config.yaml
d_model: 384
vocab_size: 8192
init_std_down: 0.0027
MLP neurons of a small language model. Each row is named by its layer, matrix (gate and up: input weights; down: output weights) and neuron, and shows model dimensions 272-367. Each number is 50 + 10 x the weight over its row's rms, rounded and kept within 0 to 99. A neuron's up and down rows have the sign that makes its largest values positive.
After each neuron's rows, "fires before" lists the tokens most often just after its 100 highest values on Wikipedia text that the model never trained on. A number after a token or word is its count.

L5.gate1380:47 42 43 48 51 51 74 26 62 44 46 46 47 36 56 52 40 48 51 65 57 64 46 64 59 46 59 45 52 34 45 63 49 51 43 42 42 40 52 46 71 42 59 58 42 60 38 62 45 38 35 70 63 54 51 43 54 34 50 35 58 62 41 61 57 52 54 36 30 39 48 63 37 47 57 54 61 47 60 75 71 49 59 64 40 34 52 48 57 40 36 46 42 52 59 35
L5.up1380:53 48 54 44 69 48 51 66 45 59 41 47 65 42 38 53 56 58 57 53 58 58 34 55 51 50 52 42 52 49 48 46 47 48 44 48 30 47 53 45 46 49 53 43 37 64 32 47 56 50 53 52 51 31 55 43 48 30 42 43 42 64 57 57 43 35 60 50 49 44 50 67 55 45 56 62 42 34 53 43 51 35 25 51 60 21 44 40 62 57 48 40 48 35 43 44
L5.down1380:58 55 49 54 47 45 59 54 67 46 56 45 46 25 46 48 52 40 51 62 45 45 54 50 50 52 55 48 38 35 38 39 48 56 39 06 46 56 40 43 64 46 62 38 47 49 41 58 50 52 51 48 66 52 54 31 46 43 55 46 54 43 37 65 51 44 53 41 45 54 44 57 42 42 52 59 61 54 66 46 63 60 53 53 35 47 56 38 50 52 34 26 58 39 39 53
fires before: "\n" 89, " |" 5

L4.gate990:46 59 45 62 43 39 46 55 65 50 47 55 55 70 37 53 39 57 56 46 67 58 48 28 32 41 48 41 49 71 56 57 49 90 58 56 53 46 42 39 72 47 43 69 50 57 45 53 56 68 49 43 45 41 43 68 46 50 34 54 47 40 37 44 53 52 49 35 67 56 20 56 40 52 59 42 46 39 58 40 43 53 55 48 63 56 63 50 50 72 39 43 60 46 34 48
L4.up990:68 38 59 44 43 54 35 41 63 60 41 44 42 57 43 38 42 60 56 66 53 68 62 46 29 58 42 40 40 57 55 52 38 59 67 54 62 37 43 51 42 47 76 54 61 57 53 70 50 48 27 26 53 46 38 31 73 48 37 68 53 32 36 58 52 60 48 50 48 56 40 70 52 63 49 46 54 56 45 36 41 55 62 47 45 63 54 53 58 39 54 61 46 53 41 48
L4.down990:67 50 44 52 53 71 54 55 54 48 54 44 45 45 63 40 43 39 44 52 58 59 61 47 61 44 56 43 47 56 55 42 47 46 59 46 73 47 49 59 56 42 64 48 67 58 59 43 62 59 47 31 59 34 33 42 60 45 41 61 76 45 49 69 40 52 30 43 57 70 49 77 45 60 50 51 57 59 41 45 52 50 55 26 44 44 35 37 42 56 56 67 40 62 52 71
fires before: " " 35, "0" 13, "3" 6, "2" 4

L5.gate349:48 59 67 57 35 50 76 21 42 46 31 55 67 39 42 47 51 47 55 55 42 48 59 45 60 33 39 57 53 33 66 50 37 55 65 52 48 42 44 34 45 61 51 61 57 61 53 71 50 47 36 39 42 66 67 65 63 62 49 59 48 36 62 52 35 43 68 59 45 53 24 54 50 53 48 55 46 45 43 48 56 42 44 26 29 43 58 49 64 51 35 48 42 49 40 46
L5.up349:62 33 65 58 42 37 42 42 60 59 50 39 66 38 44 38 52 61 44 58 53 64 48 52 43 48 31 43 59 59 61 52 56 52 48 53 58 65 34 37 51 56 54 52 53 61 54 61 61 57 54 39 56 58 37 72 57 44 43 48 58 47 78 46 64 56 53 60 50 51 54 60 56 51 55 56 71 49 47 48 48 64 58 64 35 63 28 63 40 60 48 47 52 40 47 58
L5.down349:54 54 38 43 50 54 56 62 53 52 55 56 42 47 43 49 60 40 46 41 62 45 51 55 53 55 57 50 53 54 45 56 55 70 36 56 38 54 61 66 30 46 41 58 31 46 47 51 48 40 61 47 51 55 43 42 40 43 46 50 51 58 54 56 50 42 26 45 55 55 44 63 33 44 50 65 65 37 46 44 32 46 44 72 48 28 52 50 36 47 45 43 44 51 38 38
fires before: "1" 22, " |" 21, "0" 17, "2" 7, " (" 5

L6.gate1158:64 52 53 46 61 43 38 59 65 54 47 47 52 39 49 55 31 42 46 73 63 47 65 57 47 49 59 50 52 46 34 56 57 44 40 29 39 33 42 36 55 51 55 46 34 47 40 57 46 42 44 59 71 60 64 45 62 48 57 50 59 46 64 59 51 39 53 55 48 48 53 69 50 55 40 62 43 54 61 47 72 49 49 67 55 38 47 26 63 53 31 47 52 36 40 49
L6.up1158:62 41 41 55 49 32 67 40 76 41 39 67 53 41 37 53 56 53 46 63 55 61 50 60 58 58 54 38 49 47 44 46 33 56 58 41 47 66 28 37 56 52 46 46 37 53 39 62 65 58 55 55 56 52 56 39 51 48 58 46 50 53 62 48 42 55 58 37 37 45 54 76 43 67 39 58 53 54 54 38 62 46 60 43 39 32 54 32 50 44 44 42 57 62 61 45
L6.down1158:58 46 47 50 56 41 57 55 50 41 41 50 50 41 42 44 53 54 52 58 52 42 45 48 60 50 59 49 40 49 42 51 43 52 44 00 46 53 50 49 54 50 53 51 47 54 47 67 51 59 39 54 64 55 45 44 56 46 61 56 48 57 47 59 50 42 57 35 56 54 54 50 45 47 52 53 50 47 52 46 50 51 49 45 47 25 59 36 54 48 48 41 49 54 49 50
fires before: "\n" 87, " |" 5

L4.gate576:55 61 54 31 49 41 36 28 66 42 51 56 60 57 51 53 52 47 50 33 51 62 52 50 52 31 52 49 51 49 48 45 49 50 58 50 46 58 48 40 67 60 55 57 57 48 26 52 45 51 38 33 32 41 74 62 44 47 51 50 48 57 44 56 35 54 35 65 50 57 47 62 45 55 39 74 67 40 68 39 49 35 46 46 44 29 53 32 67 49 42 44 33 47 50 37
L4.up576:50 43 40 54 55 46 52 37 65 43 35 53 46 51 63 57 48 49 54 59 60 66 64 49 58 39 40 51 51 44 57 61 40 50 67 48 63 62 47 46 59 44 58 65 66 62 49 61 38 57 47 63 43 49 61 61 25 55 57 68 45 63 51 46 29 63 49 66 47 61 28 70 43 54 43 74 64 65 71 40 39 27 65 57 51 42 47 52 49 50 48 54 40 42 37 56
L4.down576:57 53 49 40 44 48 57 49 46 48 53 47 44 54 49 52 65 41 54 51 60 56 36 57 34 43 34 63 50 45 32 48 38 43 33 46 56 43 56 44 64 51 47 50 58 57 58 58 29 56 51 71 45 52 40 55 36 41 54 49 54 48 45 63 28 56 34 43 48 40 50 38 51 61 42 60 64 84 62 53 47 29 52 58 48 58 48 39 42 57 33 52 46 65 52 57
fires before: "|" 63, "1" 7, "0" 6, "\n" 4

L6.gate834:56 46 33 48 47 58 57 49 70 36 45 43 86 48 55 59 47 51 76 62 65 56 52 63 44 41 49 40 52 47 59 36 50 52 42 40 46 46 49 48 46 59 48 55 52 35 43 47 53 66 31 45 58 63 58 57 58 42 54 50 44 51 38 48 49 50 64 31 45 39 48 56 46 49 66 64 53 36 35 26 42 37 61 18 45 60 61 59 62 49 37 60 55 48 44 44
L6.up834:55 48 52 37 53 46 59 53 49 60 41 49 37 68 38 42 55 50 50 55 54 56 45 38 38 37 37 43 62 35 57 34 46 57 45 55 53 42 21 44 48 66 52 45 40 61 51 49 47 58 36 33 49 72 59 61 53 49 50 53 56 43 53 52 36 60 38 52 58 51 40 69 52 68 48 61 43 25 48 59 52 47 56 42 46 52 42 58 48 54 50 48 46 49 62 40
L6.down834:55 55 38 36 65 40 36 57 46 56 55 32 50 50 46 42 42 48 50 48 42 44 54 59 47 30 54 53 54 54 50 33 64 33 50 49 46 57 62 55 39 34 40 41 46 50 60 57 59 39 56 42 48 45 36 59 32 46 48 36 62 51 36 48 54 41 52 65 60 58 40 56 53 38 47 51 66 50 48 79 57 64 52 37 55 53 66 43 40 51 40 50 65 38 53 65
fires before: " |" 35, "," 7, " votes" 6, "3" 6, "7" 4, "0" 4

L5.gate1367:67 68 62 55 35 48 26 62 61 37 58 54 29 55 52 53 51 43 50 45 54 64 54 48 50 35 50 41 30 43 65 49 46 55 66 50 39 55 56 60 66 51 57 41 34 50 46 56 41 59 51 39 55 33 57 51 58 59 35 52 43 66 53 49 43 56 59 56 55 57 48 62 49 42 61 39 55 47 59 46 47 38 56 31 56 43 68 36 66 59 36 37 35 51 41 64
L5.up1367:64 58 70 57 44 44 45 35 55 44 53 41 45 66 31 50 40 60 74 48 52 51 51 48 40 45 50 42 40 43 64 45 38 43 33 52 30 43 39 56 49 62 45 42 45 56 55 42 53 27 46 53 59 53 42 64 42 50 65 44 56 47 32 58 49 29 53 48 52 42 26 51 67 64 47 64 51 36 46 60 42 47 50 46 63 77 38 92 44 57 39 45 54 57 63 39
L5.down1367:46 51 52 65 34 50 64 61 62 43 59 62 56 55 45 52 54 43 41 77 55 66 41 54 47 45 42 40 44 57 57 34 56 54 62 44 54 47 47 42 59 40 63 37 44 40 64 73 57 39 45 52 38 48 52 47 33 47 56 40 66 58 53 48 38 51 45 33 54 29 32 65 61 42 43 77 37 62 48 62 60 53 49 37 55 49 41 55 48 27 50 53 42 54 44 49
fires before: "1" 17, "2" 16, "0" 13, "6" 9

L5.gate302:57 31 44 46 58 50 59 44 59 53 37 59 51 44 39 50 38 59 47 52 59 58 55 58 63 49 56 31 48 40 46 58 28 44 43 52 47 42 54 48 66 43 50 50 45 58 37 64 49 35 46 69 90 45 46 50 55 52 42 47 69 51 45 63 53 54 58 30 53 57 47 70 55 62 36 53 49 57 57 53 58 69 42 61 49 36 45 40 64 56 42 34 55 50 46 46
L5.up302:50 40 40 50 49 70 45 62 57 41 50 31 58 41 43 42 50 47 53 67 55 54 60 57 50 41 55 52 40 52 44 42 42 41 64 44 37 34 30 28 61 50 36 48 48 50 38 53 57 52 42 40 43 50 61 30 33 38 64 52 52 38 47 54 54 47 63 65 47 46 49 63 33 20 56 46 42 43 66 54 53 54 40 60 56 44 39 42 72 60 58 28 36 56 33 46
L5.down302:60 35 47 54 63 39 61 49 67 32 54 59 48 41 47 64 44 44 62 59 60 52 53 49 58 44 68 46 45 47 33 55 51 47 56 08 48 56 48 43 65 41 45 65 48 47 46 58 60 45 54 68 62 47 46 40 57 52 44 40 59 40 47 62 50 50 55 51 52 50 37 60 57 50 51 58 51 40 63 40 64 54 56 61 48 29 64 29 60 59 46 38 47 47 48 53
fires before: "\n" 88, " |" 5

L5.gate1230:52 50 38 38 59 62 59 42 59 45 52 57 42 46 40 44 37 63 55 64 49 53 49 61 61 45 55 33 33 36 46 53 40 55 45 55 37 43 46 25 71 50 45 51 40 66 21 62 50 51 37 49 57 37 62 47 54 41 55 46 57 55 51 72 54 49 70 52 50 35 46 62 49 41 43 61 56 43 72 55 59 51 58 50 51 25 49 26 67 59 29 34 47 57 52 36
L5.up1230:48 28 40 50 60 56 66 48 68 48 44 54 55 35 42 39 39 56 49 75 54 65 43 58 53 40 54 50 46 45 31 70 45 50 47 40 39 38 41 30 57 36 57 48 43 62 47 65 60 39 45 65 73 47 49 46 60 43 61 45 51 48 45 53 39 51 55 55 54 54 63 68 46 50 46 62 51 58 55 46 65 56 43 60 36 28 44 30 69 58 50 30 56 55 43 53
L5.down1230:59 28 43 48 62 44 62 51 72 38 47 51 50 41 48 54 43 48 62 64 49 52 51 46 51 49 56 47 49 43 34 49 41 50 46 02 39 51 53 31 62 38 56 40 39 60 49 61 59 49 42 54 72 61 52 51 57 49 52 55 61 54 47 54 42 50 51 46 44 50 54 60 40 53 48 68 49 49 57 56 62 53 51 52 39 29 51 21 58 57 45 40 58 52 49 53
fires before: "\n" 83, " |" 5, "-" 4

L5.gate460:48 42 51 51 54 45 39 46 69 34 36 38 63 60 69 67 67 61 64 61 36 57 52 59 54 28 42 48 55 39 58 45 62 37 52 48 51 39 40 44 57 46 60 56 40 62 55 54 53 66 41 48 59 45 63 68 51 51 44 68 52 55 47 55 54 51 45 56 66 50 40 66 49 28 39 40 31 45 56 65 61 58 44 49 54 57 61 48 63 45 55 52 44 36 45 42
L5.up460:31 38 57 49 60 40 46 69 62 62 32 32 50 74 58 53 49 58 67 51 32 51 62 58 54 39 24 38 63 33 52 52 66 31 55 41 50 51 38 45 52 37 32 63 39 61 65 41 39 50 47 61 52 53 60 45 44 54 49 56 43 63 40 49 56 57 49 58 70 47 43 52 47 34 48 50 40 51 54 42 55 32 50 47 65 51 57 45 58 65 50 51 46 41 40 55
L5.down460:40 40 62 55 52 31 60 43 43 63 35 46 49 61 53 40 48 37 61 56 23 64 49 62 60 50 45 42 63 55 56 58 67 47 43 50 53 38 37 51 51 45 38 46 37 65 63 44 38 33 57 66 46 58 36 34 45 58 46 64 47 55 53 41 36 50 45 39 46 54 46 42 59 39 52 60 47 40 48 33 15 48 44 35 42 41 41 38 42 52 49 55 43 38 36 60
fires before: "|" 58, "." 5, "|---|---|" 4, "\n" 4, " " 4